Weights of a small GPT-style language model, trained from scratch on English Wikipedia.
Size: 15 layers, width 384, 6 heads of 64 (3 for keys and values), vocabulary 3195, 22.4M parameters.
Architecture: rotary positions, untied embeddings, capped logits.
MLP neurons of a small language model. Each row is named by its layer, matrix (gate and up: input weights) and neuron, and shows model dimensions 16-143. Each number is 128 + 24 x the weight over its row's rms, rounded and kept within 0 to 255. Numbers have three digits each. A neuron's up and down rows have the sign that makes its largest values positive.
After each neuron's rows, "fires on" lists the tokens most often at its 100 highest values on Wikipedia text that the model never trained on. A number after a token or word is its count.

L7.gate367:121133093157128099104105120118101112107123087070151146117122102151123096126118124149134122137156176135139126146118112159127139150160105104100149128161096095121120132125127133128099144112144136075161161140101155116111138127144159094141127129159124168126100126084125178068126119143139123145111171100178125135138110104170109159177172181114118107098104149138128139112106170157168131119158
L7.up367:116130099140145141088123128111118104132149125106140174120148139154135075124126143163089173133127155116095087144103127128114145104126134125116165180092131155142098155153133148101126153123091139103077149154107122101146107105146135138140096141179104130136142176099139143124118121147107130154115137133135130155123170131139078149141117126110127150138083120163142101170120145149169156101121
fires on: "l" 14, "L" 12, "i" 10, "and" 9, "ch" 7, "\n" 7

L9.gate288:106127159148155111127116135157125078183101109166164121133134098139128116132165135109151119149130164174097162096080179131132090106107122092102120133123127127093099117085123115123093125122122147125103143097130083123138199109108104164086106117144152123118146121092158102130159098109155138100114176125131124163120166104126131170112149108149096138127128119102175114103121109148146161099103
L9.up288:109144131144122130145125166157103150127127089124124121116140115151127154110175156103130087122113095133121152084134139064143155112140093153118130114120138109091131149136160128069141145125145131144144102105098093112116132115115113129124081136096102119129081106100117127131135110116151139084135107121090112148136128144139091146167196164091092137114122128108095129127114145126145103089143
fires on: "p" 27, " |" 22, "ap" 12, " " 10, "ut" 6

L6.gate303:091133096181132127162131125144116174111103077091137098107120166109115123140142143110117156090124154119174123117162126096157112113139129094102117145126097151186190149139129138099117121126099143156163105139141125147105113177088156119105134128097086167100114136093157089135117143159132113090132136109167164142130137145125128129131100139139126137135134138139120076129155067146122099131133
L6.up303:099120130121121176108143171094102163141137087167117145075145172146120169109122150097132148121106118102155111134141158150114130079129171147112124144167092111116126117121134094104080104124144084148129159178129145139159157107175160128116119158114121155138142129154126154138141114136122132072101132156126106149133143143141141141121185129128111090120122110114097144121135097150125144140104
fires on: "\n" 38, "|" 22, "d" 8

L12.gate550:136125173095122121171119146173096137133118108142158123123089131141137148092136159134106146123155127104153125118144135139111148125146084060131126115135122139130132072097103128183106145110096146117108143138142172156167123166065155148193129144109201098120083127114096122111114126099094120136135128142161153125133111095134163131121107120135149130110148122113118104124136123140177120156172
L12.up550:081092142101171104120176119131136094165113152103137152112078147123109174119132146102125111105152147132166150106137060085122144150097125165124108137077119115125146120097114115127125177098141113137103111136155118105142123146152117111129122135095111123093193119138140130119148138115166112139126114115117123154153125120118174108136114158142149086091100149120129109115168110099092128126066
fires on: " and" 28, " de" 18, ":" 7, "." 5, " |" 5, " for" 4

L9.gate91:130124150105096151129155136145085136149116162141109160118139148114187129151146153139115087086092148116120126195178165099159111098123104134105126150144102120181139093138135186129148099166104128148138103141100118108136157098105114122127107187119116128143152164108143125136146145132132123139116128127159138151131090169113120134086103103124128135166163153122177093125142097139147101124147
L9.up91:115140126145140124124134118132127118128139155155135129116153125120176148162146118103144152120109129120159080128158102124118102077118138114103168127142120139112134085076139144150095101098149124130149142149136175095107110086181138144125152146120116113155135104128135120147109115155103136087161155143155109171109130136139124105156155099130163108126127128135101098174137162139145159126129
fires on: " |" 31, ";" 7, "\n" 6, " his" 5, " N" 4, "ic" 4

L5.gate113:112145126110138099138097149147144131151108154145183119066108125103106159092125085124158108165134126137092118128152130130141075080134128101125126089107095115085134134089127124113107103127118131113120118089073097136117114106112118134116132086160151145172142100113140093138117136149123117121169127163145137142111164150152161162123096156145150104127153105158138094152117104160102083134129
L5.up113:163149128176115094135126145138144101076137140073166112158130156138114092133119122141140133125114148136113100094139083151121128108133126120136143081169147132106136127127106160132094136146128147110093118126110126150145095142150122115084075120137107120130115143130121132122098106120097084129113106128097149150119101160063130144135105122075144120167134099155159131142129120160162142134174
fires on: "ic" 18, "id" 8, "k" 8, "ak" 7, "istics" 6, "av" 6

L5.gate136:086091115141121125115137130168132100114148112132137146127162083154113128140165148149106090117115130142126159170098171147138125103150157147120105155147136150129133179151129194147102083125101113125099107113160110103151184117112131143068150132163089157132121158152148110103178110114122147144128094131147167139097133144131126142116135156141094102118175127121157117137113107133157091139107
L5.up136:124150117090112099109130123113115143150128092086148139124126106121110096118144120117143127174175129112127142122147128071124157140164100135134158122113124098143109114109132146166107124108170107138149122092135087117110116153124119125076156110116174123123161116133069104119139107127109121113129119120156133148126123135094088130163141141144144122109091087132128119123136132130145104123137
fires on: " |" 77, " season" 9

L6.gate151:161121118147134141126102125147119149118106172098104112111071135111149158136104109122110120100105171159138121132117157128108114139093116116146161117096123127104131137063113089138104122147139105130170116130161079117107129105123110106126184143145160130136105109110160078126148138147167124138156142081090184122140121113123149134086125143174141124172128134088107119087107164107126099170091
L6.up151:091126094122180131168160131138168100088116067068138144125128141140131090135137108141142125153132131137138099091146137130134131157136126111121141085095200136124144083111130093159148129128132082100157158089106128134130116126132163129113091132130134121126131129124091152128105107090112112111114182053122156121144149166118120198119112116113122141130108105147128176120111109158183126108118
fires on: "ic" 20, "er" 15, "ad" 12, "A" 10, "port" 6, "id" 6

L12.gate164:111110163130146169094068114094150165152146160136148138109074112147103152122124114108136112115088108140123099137155146105111166146107157110150118130087143138122104144168150136136146079100150117145154123120126114147148113094110153103152108108121131112122138114100090094106111126105114129118134125096130135124133084102095118117076135131122108171124138111152096092118143145152077162109144
L12.up164:155156113082102152124124127100140100122111154141099143189127139118108127090163146135132123096130073163155125144139096062122144130101107130127120109155060132142102115110090125126079115105121136127126148140153102112147110127157131068155109156127103135156165119114153103142124116140108133125116068117139166138117132145136128165121105126077084175077085101169087142141123117131131159098123
fires on: " (" 17, " of" 13, " in" 11, ":" 9, "." 6, " on" 6

L8.gate54:124142149140089088124097153126140139156140147102150149159136146160159193136135147128126085145147144167174125141138153109159154146131115122093183119146118093127119076129147164086142127115133166127145124142153141122178153167124152137121173138136123155111124191146161083110132133152133112161078153108121161123107090149165090147119108125088134128142118116073077133137155118138161165094129
L8.up54:112094145150119089096137118127123109127161126100103120140112133093102135130142136129158100138107132123146121102146127136093136131148085149126144130141144116116092143161181138181124147125156135098171096125165103120096157112122144155146127155110116206148087157133149145089115142150111125149130115130128114148121168161148135110089087177084116130135140139140096148107125130204109137134163
fires on: ";" 46, "." 18, "/" 9, "\n" 9, "°" 4

L6.gate37:120120095128162111136081127177125125140156170115159115117135142080121105175126113142098148104140152163096161131131080108104087142146137131100127170119082171100131148111142142124141082157110134107104160146142099120125122086140145134146140165146138141122122138163179107109136128140103145112136173121151164150117084141125140092166102151097159127117120168127140089112119158104133099126129
L6.up37:124160149069137141109150085137120128136120122113127164160104139129155108086113164151091099142132133109151114153135146144082110140092135119146152134116108146150084132102116102142118134113146128082091154136121110135131160109116149117135129134087138099127132126099099185132119114102132117132164142171116146154141123142144140120135156108104113073096127136125138152134089116112137167141129
fires on: "m" 20, "ady" 9, "a" 9, " J" 9, "Al" 5

L12.gate519:115122140131127153112113100099140141111192143159165150107134123170111163110106153133169099106103103148136107139147087069085170113111097130116152183158133137137127135137130163156138115146101086129143140138148116088141120082094139116138133127092070169120133082128113118159127137156113106134146127126129161143133168119102102149097129128108118154119138135143125141169149144153120166114115
L12.up519:103131125095181127057124129121133107110132150117169149127121132173110174105106151121147083159107104156120126129103084119126168174135141164153112132168091135136102143106139153094112099150130123153116133114127073143175134099153177139114152125123127141092152123167094113159144130188153152162094119111135121136097129136110118133069175100093096145141126084104089102113126136149148133138143
fires on: " in" 31, " on" 30, ":" 9, " from" 5, "ween" 4

L5.gate103:152125146144127165140152183098091115177153159087117120140159134170161111112165131105084088119186140095133139141122131119073150135113139159130172164112069100144127121106135128168134093102164151107091156117125106127143085112130143140127154137112107121117112170130111156131148126135144094092147113100156135143083157117121074142146137136128117106115150116088105084147145103152121160123123
L5.up103:143162164107125131142138183152095197156095137126115119127129110111155134101106102123110107117053139117101131124119158118123120148120172142181120128126125133130149108123107154156150086108103132131155141146108124130131125145118096122181087113112111105173117132152114102109090143141131125113095140131145118151122119122126154152126105148136074118129109124095156101142143108144075112140135
fires on: "er" 17, "ary" 12, "us" 6, "ll" 6, "C" 5, "ior" 4

L4.gate726:115093131147152121130147140155135152163145152117151160118146139093155150120136122094148149115162153131118090134114120140129115089146170107103131140170113137148147114152083155153115141141147080162115137131084146141138190157133069137122154133111129110170088115145095117137102101124114118138135082155081125133106077146142117143110108126130136156151121118111120153128126145132156136136086
L4.up726:116088110160126097155121133151133121148108161129135124124200115126126146068110099133107123150140125168115110155109131155135123111095140157157099160108124167150160140150136140147145138115101155122091128136128121088081136091107125117125109171135141103130109088160156104118156126123141127135119110101122119116156148141081147109089142133129141197140139104184163106128139120173141100138134
fires on: "-" 44, "c" 24, "–" 14, "/" 5, "b" 4, "w" 4

L8.gate508:117118128083102177120152140078146167152102121113110150123133153128153176097116129099094102124104128160144124099130110142114133108115134137129100126113119156099127168086172117100125065124130097115133092119128117135121132092135119117134117118178093130083131130094102126123116115120095126134164149162123133128115124108100128152134164145132079134111107160113080151097125093126158134139138
L8.up508:134111127116141144184113147165118120106103151133107166118147115087093111111113119134081144109147130136109173095123108136122128067165146110103128130135148138104129137104108150157140139099144101120138140125067121149109110124141094064146113118094122151121104131149118092121104109088083084148105116124101095129110162141111106138140127158130129135132146110151142147138157162144115173082174
fires on: " is" 17, " was" 15, " (" 7, " to" 6, "v" 4, " m" 4

L6.gate725:136126083158149108156112135136154133145109070129130076143198122095144092118149145146109118097118100154146111156113129159126117115129133124101141143132099158149121118108139180100139151131129124140141154131160133138119108095135148109084119153138128147125121136118134129161160112128094123135085131175136146102133186095179132110107118107091150131142173096161114143130138133147185115109119
L6.up725:128103076140150118131109156156153146112089116140102106163132140109131132124126144157142140078092142118145109104145113103106161144138158099084127131162140153171112073112184158129152144095155121139189141165136153135120109162097142149174114148125101124153112120147106123152106125106056154136114141102119109119122147125121132104166099068086137159145137136119116148164119101153145115117102
fires on: "\n" 67, "u" 10, "ch" 5, " career" 4

L5.gate573:154144128157114155113102115118133143125113145110128173162175113122136114087153130131125144079118145177112142111142125132117153107196106137130134103121111123191156096119122131146170128146112126092143123109130095167150136134080175146120096132129132142130077109129168127167142124101156169178143128116142147110138135141181135123078119124097091160113128109136144074154153066189132178099164
L5.up573:129067105171159154157127123136183137120082112130121129119176118084117124123140113156110152100117142136115098101133140199120167127140101111114090117113122159126150092143170160149075114096121116145154121090094073140115125119144140142123094175132103153113111136083122116095149125114131184154118161103175153118145166133149088127073107114089126151095119116131133100188112110182132146113164
fires on: "\n" 69, "form" 8, " Website" 6

L12.gate677:114142166079115117090179158134128146124148097141112157099113106113154186112148174138123148137088134186145128139122159125126152136138120093110117114115171127097173116128109130142119121157113129107096137161109145137160102142128111139139143122152133164154128089134116123095141145149152090127126134150128173143145075116117121080115119114117135110123135107137137128107107133088151138126120
L12.up677:151137149145149127100110097085147166178140106096152114111137140149142167071085165157126104145125138102166142147127154157119169125122165135133112121123130159151177116089104129093141129156140139105109106126197142136111099139137110130184154114132134107160074101095112129092142110155160078143138134122123153134137101119131134097141146140122125135120148118139147140119172130112102151103151
fires on: " the" 30, " |" 18, "@" 8, " and" 6

L4.gate604:145128129161138143144064153127104149117145153123093122135160113109176139105136111138132144119149160115116135054137162154101131129135125145128111088150132086145132124154130155165146101127134210141128128196106126122138144111087136099141125095129115142144102134191127121094136124142148129134085137084120168162101079145161108150121127099086134134137113149130076138135130125133143145145130
L4.up604:140143136148150165122129136096097129121116154161107106094136101090150149126138130090130123081145113163137138133152128164083138060122116134118128113122114168142120112118142122114137100178166150159119137144084118044131106133148092087143160137126124129115069114190109074114071138131119146087156107136117134132134150133130100116086179114142131121139101165109135156115139098145131122167095
fires on: ":" 25, "===" 25, "==" 24, " debut" 5, "|" 4, "-" 4

L5.gate549:128062103171122097169122140159091170144094163095125142077112091134149122188135145123123134096147136174150123060124163144101153112136121112127104124120132149127126099134169141127111105129154111138133136138118119122144141122121158108089182169129078131079093111147130122098160128146132149164138131110142137090145104142137139138089141128118168140126134181178079145140115134147157081149114
L5.up549:137137160137123170163160183162105144133125090149161127099135097139132137134139101119139128107099120144126113116119128108144130098091146139086139116145180099105114085160162108112150124181129131189119105143088137075086159179168145113081065128146128131089148164138111130120097146150124104126135103189166144122122150113115158091152168100163166098102143129133088107129135124131105147168126
fires on: "\n" 23, "ay" 12, "ug" 6, "-" 6, "ath" 5, "ar" 4

L7.gate622:134136122125110148144141110124132131141190128096126089089135130132146141159148154097121130032098109110101135094123108150120142166146110128126133120093140135133143124151111150122139156117156122103155134108129083151134128142125129138123138139191116141096089164144135086098147130118113087128141176134098156113114129102178091108104123138115158095104117197098114135202122133165146128140161
L7.up622:120165092127149156108145143107122179116155095136137144120125146096144134140121157138138154071098120126143131120133104099115109174128108156150105099160092130100103152146143124148114137088139097196132139162113168174114087114112142118097108150137101127151087131117121141151131145190104103064124118162129110122110103118135095089157134126100154102125139106130107162167106155178134122124098
fires on: "–" 28, "\n" 27, "-" 13, "ly" 4, "ail" 4

L8.gate295:123161125136159118110157116113136112139104161139137156118159141120158166128164154140139129145132138136109140139139118105126141146135114132151166088127170153082126150073110135175155114134154153135119135136135137134137092101164137129113170126143086117119125117115161167170136113157121133104100103131112147135135131120144144126118177185128085177109131094125108124137133134134102137091148
L8.up295:154120137113104135083110146122087110115103165132082155167158122094110114098135147129136128083172125158165140153149106094122093089145110155108142144130080156143142133137160154119141127136134133072161094142112115103101107122123131088145161121137143158113131157146139104129115149130120114139128115170147110107101153134102114161111162113141145103078087121166135120111137146131151137170114
fires on: ")," 35, "born" 33, "," 11, " is" 6, " (" 5

L4.gate758:176099133160105146147064108146173136129109139142150089111118133131141137120128122110126122104131119156085101084135125135092142159120134125164134144143111168119125083129134121098154129138117164150133106163151147148165105120125100127165149099123141079127135131159108104147115112144103122161161077135123146123097154111117141080151123154110162120125141112126158130118139134077099114166133
L4.up758:127117093140153133133135132064098152156097147151138138147160097123108110096165119130117120173109158124138091144103169137144122128144144156117116093139076118176158165134107122113129113128127147126144122090100170156171120128135109110117107142134149082169136139139114174159117132163135148137100122141142152128140114116148107123112159126175104145129104096129148135122109100115050111115141
fires on: "or" 20, "ena" 9, " def" 8, "res" 7, "y" 7, "le" 6

L3.gate678:118137112151138116172086109128119134082137120133131131116110130141093144118153115164163150123135188105136128116146112097109160169125118123109124086109110117126116099116128125104124136102088144139105137136132135191099119166089145092121100150115119163124152146130113122145180137160138074146113138127164182177140133173120111117162078119139141131132102123176149080139153151175102110116168
L3.up678:146114069182121157140125160131122155132112124138147082114156086101142187107157161118134149138100152141146089149114111172136110168127111126098111115103058172154125118133144119098107126116128125134097111168145128123121148098107173113124155154142137115156141137104194095154139130127113169110116145166136161054120167115126157111091122086111180089133130105120145154133126137117106109153110
fires on: "\n" 100

L12.gate69:114162168082138157116134105078152061120195172149148131132107115131132139151153146094144112104135085137130116162157147105086155171085111141149128185158135123120079157104135115116110132147118151118127160117097118115165135084165122095130142100129194118135085051125111122114145091094124118134150120096134140106085150164167116108115158145087131177109120145143077146122152151077143193106090
L12.up69:133089138134108164117128150138157132134132175176135107144084104199106152116165106134129107130177120181136127087151140103113155172103133133151087126130140125135118154163149118128175147122091128107089134096144125154173098115129145126155132130154133146093159089106119120129119152136099141163099099149059164121147154125112125145120138120076158104124156156134111130133161114118104121117138
fires on: ":" 16, " in" 14, " September" 7, " November" 6, " April" 6, " died" 6

L6.gate196:098127094170121077135096105145096153115092122117135115127143138102131122130145111174184165107130159151141105111142129164095146122176144114136078119140120153143138053160125160116143133102115146137095154114152130166107129120088186143110145155131112158115122129155143150102141118108145143157101172102165116123116147105141141137061145100078124151142125159149123127126120109170174142136122
L6.up196:115136129174127063138110103104163133136113099088125153165170126121145124116161129146152149089124152146149105124159093136128189120168106095092108134122150139154125062151111134122118137124131134141118171109141138161107110103113143140099168153115083130100119125121119141117104131112117137160121153085149142122141150097155154168110122118083123178117133134162130158129129090158146157127129
fires on: "." 55, "\n" 41

L6.gate399:128124105110124119174145139132153102134139141133194119106157105127170173092137124178165129124163127124132135104139117102116138148176130157161144136153109115118161129093146155141115132087110126094132098117133145128137147158126200114096148127139137132122126154095101200129106138098099089120121176125171110151086152152140107159153119138088130121107118118143119147125060085118143141089158
L6.up399:135137162123136129151150141123154115107143131139130125125125150108120139125155149148196136140127133140129103108124114119115191178148110159158135104131130141148132157118131124148112179148149133065174113081163185119165160139149132102122099138114137208136132126096117151125109147085115106115143147118152152127124106135127132112140135119145113100094090129126096170153084108111167083155146
fires on: " |" 41, ";" 15, "\n" 11, ")" 7, " " 7

L4.gate616:148164138120114122119110080140110140132095110102152168107113127101129140144132154111134090122158094150123163134151169125148127123127124128142112121114138100115122169132118154103148127092115082134104115119162120160136112160152119143168139140159098131115093116095147126124079148132132117104149129086167104089157147112161101151145134104124090117107113125147143110134143103128130106130124
L4.up616:125120122126102115135121118146098075175188110098168173088144114116136125149130131132152120113145184130130157135076162121118123126142156125102135162116134066136085109159138132121167154111142145120134077136137091142117103128141138135087082105141158079132129146116119160158073156113101110151126140119142131123124106124109147100143149139114128138111115133090165111152153126097132127193107
fires on: "anish" 12, "ions" 12, "ll" 8, "ones" 8, "ended" 6, "ed" 5

L4.gate699:113148106184097048108147114130140108107120142086145150135092152142117091138146152155107134114122160120155059106154152135132146125127086089079148116109141157139161129111115119120088166099137116127110167133156138151155126157117144149116156166124064158120131145123097143118162117116142069134141119103117160128116133167147102111127125130098121141109133101110151124121102118133130105121152
L4.up699:146136113134127188092068114131159146075162168102108139125111106118146110137125143144112147102105121114138127146114135212088125141110126118164116160146146180134102143116144127118127058166144134074119154131110112097122066119147137172080132153133158131133117133106131130181118150102124115076144119135164142110107160131159090108081172110112137122148133136132139115116097113162127124142120
fires on: "\n" 47, "inc" 17, "ief" 7, "and" 7, "ime" 5, "est" 4

L6.gate447:071126103153134102155110152144126113147144135086108117159148132136124125124148122132144131141131127139151085099131111104082137158141099134068088110140126111139160131141138148131120156096108130130103119138115114138152156160091146098127120169112090144125134146136112130104177114109147158134067131109123125099097103139136126140114114150150098107116110145166123143113130109129108114149143
L6.up447:115137088143150118130125123147135132121137109165138171082131132110131159169145158097147125119098133179166143113087109129137139149153158181094136137106106137140101125103128140167127171125170092131141118160100128134145178113159116162180123137122119173167104125162119148125148135088122176129113154141143136101104099097111156098135131146132163116141094127117136123126117107102151138188107
fires on: ";" 34, "A" 6, "ad" 5, "d" 5

L9.gate743:146086111105131114136113152144122137153179118128120116122118135152159124096127152161103109154126149158119151083118118113140172118150122100118114119130084132079113115184131129161180150073143102155128124140138141129123109145115164153140146104135132106121161132123106127103140106111105128135124122080151167093127133106095124114107113114116121125125148123124151176100113120144117162162111
L9.up743:138123132127155109093129130141112158178106129096117155110130111094148109145088117097142079119111125134136073114125176160110126144127096135109124099115142134141102115117165165124167124121126081117143102159156145081105113110138114134109110126128128132149094156101168117130138137142111131165140125108160121156138187155118131130153111100116144170114135139034168169154121126150142121170103
fires on: "===" 33, " ===" 23, "==" 22, " ==" 12

L12.gate584:130162095121115163165125119113122204117137130139120107120125111104093079091097119163128127133125147145151143088109099118103115115108115127087166150116173138171110122125120138103166125123137154136130141136173183135091137093159190149192112101138146086151121096134139152138123064143118163112092111117136155157123111098110083144142142121128137144152128125110152104142139153162113157108101
L12.up584:139159190108095068132116124099117106167105095121101140106167143135146112112127134141137101160139107079128131179121172132096137120097110139168125105138118155112109113098118125105105153094107084134134124113138157103148099109135131127116100162112134141112116162102179095128112136151156128175135125157165109140131116133157135094109158111141145107129127150099152124139092127115127139145115
fires on: " ==" 22, " =" 21, "\n" 12, "==" 12, "red" 6, "|" 4

L9.gate689:122151115114121108123133154186118124124135120094141129101146138082136159174174089125135137099124133128100102092127140158154121115175103126152094132084073104130153099119139152133141132109143126168144138105157121127133105141098113105153103132139081142110127168144168158145113124121132128100101104107128139140122114142173149126108113145135120136133145109129155100121128172126178131120187
L9.up689:129119093096128159107139113122140139128135130116139104124076171100176134109134128155139118119161073095162116132142122087121152167116113112104155140146139123154122152092118159115098153118151126117145161096141134131156117132143142125128108152100143142123105094133114163132094105098107072151147187118124158130163103113139117128117155104137117131149139129143083141163113108159115157118114
fires on: " " 59, " |" 9, " W" 5, "ity" 5

L9.gate149:108091116088104114113103122124087129115134125158115129127120118117207121146152078134176122130164124152119171111079118128110132127101118153123087123123129103137124120081124135133175090151176106069109145136106119143119139159124144130077091116145127140095126114117131143121142108163143119123128161145103141129128125123076110117136133156161109144101147108127110152153090104101124152150132
L9.up149:133144136117121129157111144144101101103099141182137126093151117116140167108106070135088133117139176120098202130150159143113138137077142109082134140121143154137090112122141097108114145136155151140130130105125121123134126092193094137125163121088111131104122106127154158155181139145125129127157117130157095137129145168113169128147176127098116102135170134128098103119162159113169134163115
fires on: " " 15, "l" 10, "es" 9, "p" 9, "ing" 9, "ring" 9

L4.gate625:110141103124144142100126134168097143064106134132112116100076088086133139169099118076126141097193138181124129141140131165135114096136127116117092034164089162163119141142112149138124132072147085115147108143071135116141153152097120148153130105137077127152131112109093112145142131131160121108104136125125173128096091152114106108095108111099172109134172132130103149140155122147175087108128
L4.up625:125119078146131136110106128118156129143150132138134103099191132115155176112159136116110136143101099117153111096148168124145125118138111114180111161117107139113148096129126131180130087108132127140156115123162079100142149142127149121110152187130126147116103112147133133108200118139134155148131163131170135139119165112151113100113150105123111147094141113126169099143130125180162145146129
fires on: "-" 79, "–" 14

L12.gate356:167116165158094142128137098118111110130110089095182114121136141091148146123121124135164159154147153120114103114116105169126124135120146130140172132113162128171169151126131114138117090077127096127129132110103101118135136136121134120131099111136159102155115132121085153101123128135152076115129103134082124153119119155135119125116115150129132174166168115132133155135152188152113120115139
L12.up356:154125141116121153149134110108122152136081108095167129095152192151130157069124145115096088144125151145115124149097086135148116117160105114126108143125111133134125114129131137122130088129140118079108102076090124150152100115149166144120123116178146100129127121140095118174125154120146149110091096104095101132143111167105113102129126126104101135149137088123115145104128118125159117143100
fires on: "-" 17, "ic" 16, "C" 11, " c" 8, "or" 5, "–" 4

L3.gate211:128092147155135118101112072143144142118156161143139163117162164114132153133108106168149132142139142136117120093137128139129124121108111129123118122131086124116164145153156150159136098124073141143120106115128126078149178141128130105131175147158125170134123129098170109137117084106122091131137138184167203124107126125100118118169128104118134146111122144106160143156106054110130101146132
L3.up211:125136156159166128103138125151176106109098157142107154149145121067145107127106123101167118116133120115104135123134114147145080134113112149164118108136109144155129133110121128159105082157099135130126111116128133140118182118120107106135173175124139110098178130128119118170104131122146121135086079131115126107134167115154128103150075120127113111151136113126121159093130116114139134115170
fires on: "us" 19, "ard" 12, "ach" 6, " average" 6, "ant" 5, "l" 4

L7.gate413:138130112122130113096107152138139040129110119119082154135113144143130130160123156128154086088090150169113182075102130168114154131158139148132095141080166123172084101133127135123158134150154144110148133121128101143121087100122162119084164078139112129132134123105084102099159107082119163147112131146125147131144136097131107122100128156110085111135133149121157119153115099166112152180122
L7.up413:114100139155186146106124150150159135128128140112115138120167094154086153104130130138132139132195182121160111153120142136139161151128159113114163144156129153132101118175113131112151172115128141121109110117111085111124156141150092142103126107093131098119118121154125137096144113121168126099150148163109129156152137107148140127129153118122126146148148145117127144141182143125155128150099
fires on: "y" 36, "l" 36, "p" 7, "t" 7, "ar" 4

L12.gate417:145164142141133142121132125132133125113106100144105137149101174131099125125111145069132134149138135099165151114159160168118126105135110162086097110148135141138121127113184090093133147118127129151107080114121131116102110110121130137107156134149132110159104139094116132147101151161102115157131182126165123169105101103130122119155090146150121125175123125147128120151126143154132175105157
L12.up417:123156154115141166131128139107127129070136131144171187111097116131104109114102115128161117106152113126125131148127097120124137135130125162166171108068119126144148112131121091101130140133142130147120124061128101148166168110136128119145127044101141136174148115148130121099148110133127085106098101150155125132130122115115153100122105138121147108207135127119164167160113135151104134088108
fires on: "-" 21, " " 17, " (" 16, " |" 9, "atives" 4, "," 4

L4.gate605:123157149128126107121135133147077110133126135139131130135090126112148196127144134099123111111087141140173127109142116140104129106146114142095115088154143147130118125101136168132117121143100126130123128174131163167132143141125152136106148122152116132139130139157124147149092126110094088080109139098158136132117122130176108145170136115064119125124142128096152145138145115142114171120129
L4.up605:113172146185116163115112168148110156147114164141103114138130111123123139138119154108106168157175123113123128113137088151103122111141083165107136125172141151102108133159113154139166096133113129128123150113124147123102092091156131091130133145146096114122119109144103155102109093148085121119097127108158148105120120154123124162118121141085155126129145156144137140145123129132136100115163
fires on: "-" 29, "1" 21, "2" 15, "7" 6, "|" 4, "0" 4

L12.gate158:152110093128164106173131135126152179141180117131127149124169158133114125099081115167173109131089140126137142119148119095147141139163129122164131109116153147110184096138078124154111138153094152108137144124151131104153124127138136094110145163147119095111165133150109134187071196173121146153106090079142117124167096134134102134128127153103157110109156122140103102138112098087156084156174
L12.up158:127145128137142098105091111129110113142163132149121117133169158167126121152120127146124118127150152077133144126131111119123162148163136103121092120176152133146152142106133100121096152128128133131081130131162153113155159093130101140130132135137149142104088123085122129161139152172149127131166113086180139136124113116152165128155164094101132151156155131140109135129121115121148186103118
fires on: "." 67, "," 12, " |" 7, " the" 4, "\n" 4

L12.gate293:101126147115111158130165103135154149127135105125108120110124104147140155113105065124192159107153149143130111102144104118103132121140163148147094154143130073151101095141157152143172204132128093119143137121082144121146142110129145139106111096123163149142124150128089146137138112099124114116132138152111167159121120092134083098181134127073127165154136183115115139118123154120136122120106
L12.up293:116120116115098124121136118153133115076141140129123130114103128173097089136134123162165121134140143136125146145115094097106153113116161140108141110076117138148140167159097173156122132175099150126095100135163061139097168163068125161140128062149138145171113101130154101161093124163127090156130122143117129117129102138157117094137100096136142148164133134132134084130138146110108125163136
fires on: " the" 26, " to" 15, " in" 10, " l" 7, "ing" 5, " C" 5

L3.gate636:144137123133142116125121111157104110186087123113119128148130137152155151145162116130069151130157159170140168132129122101114121160138121106118142164139098098118125124100189137128157139109114161166136156139166129150139078114119124126095130115116119122105161146133106120130151103128102107159117118156107124101115068116140128152127104131097137154130161128134124158162126130113108179123130
L3.up636:106116097110138129111168124138143154085163128143125134095127117143104138122130156147159160149179149135128097094086140161094129132128126111109128156130161099120140127123109143095105137124125144146114107080123104126107131133119159093106141175159095178130106137076136137091100139138157157095126175122106169145130171120092137125168145121144096097105136113107137124126134129132142176162126
fires on: "u" 24, "ak" 22, "or" 6, "k" 6, "he" 6

L7.gate706:132143099123133112104142139145121099121139118164135145136112121133155156103128123127134114119125163116148116155114120115150106105174132110111110122143088159149152117101114152160113126110049127152124106129097117150153135159141181099109126103147088103167104154100125158119139102108134106110135121132142176110096099119112160115164094082136102124150125119132127137162100136149124129103147
L7.up706:143090137084140109146130141115122097109136118135169120153100112066140143098115126146115121136121156119140131125127086113121134129091133139116153179102113109151160141071141130154141144153105123083132117127129104083098164143171151153090123088114125099144156142160118162105135088120108105138171116145084148104080127115133118161142103148139124128154116125132166126123115119127162116122123
fires on: " |" 82, " and" 7, " –" 4

L5.gate629:143140090095085124100110145138120178113114078126133165100120105163154128155101176105156100121129147134156127150120103144118172110157142114119163133103181115169106129088152165109099184154149117105130112110166090110120076121117158094165140146096077133134142163095118105091100126182110102140131134114134141078165141087111132154126154106126111114128140150132161104154145143165117170160137
L5.up629:144094162112145134132103129155117100150140162108119187113132124136099124160115095146144133135143132121114085116117083108147137147141133074127092128132102125108090112173132105123132112142100160111092125092154122162086152118127144111142095124119145082105140159134140090128133133106156100141136098093155147132132130084135145156113112127089142117119125058169084125140159117116140099098122
fires on: "ural" 12, "ing" 12, "ion" 10, "ment" 9, "ary" 8, "it" 7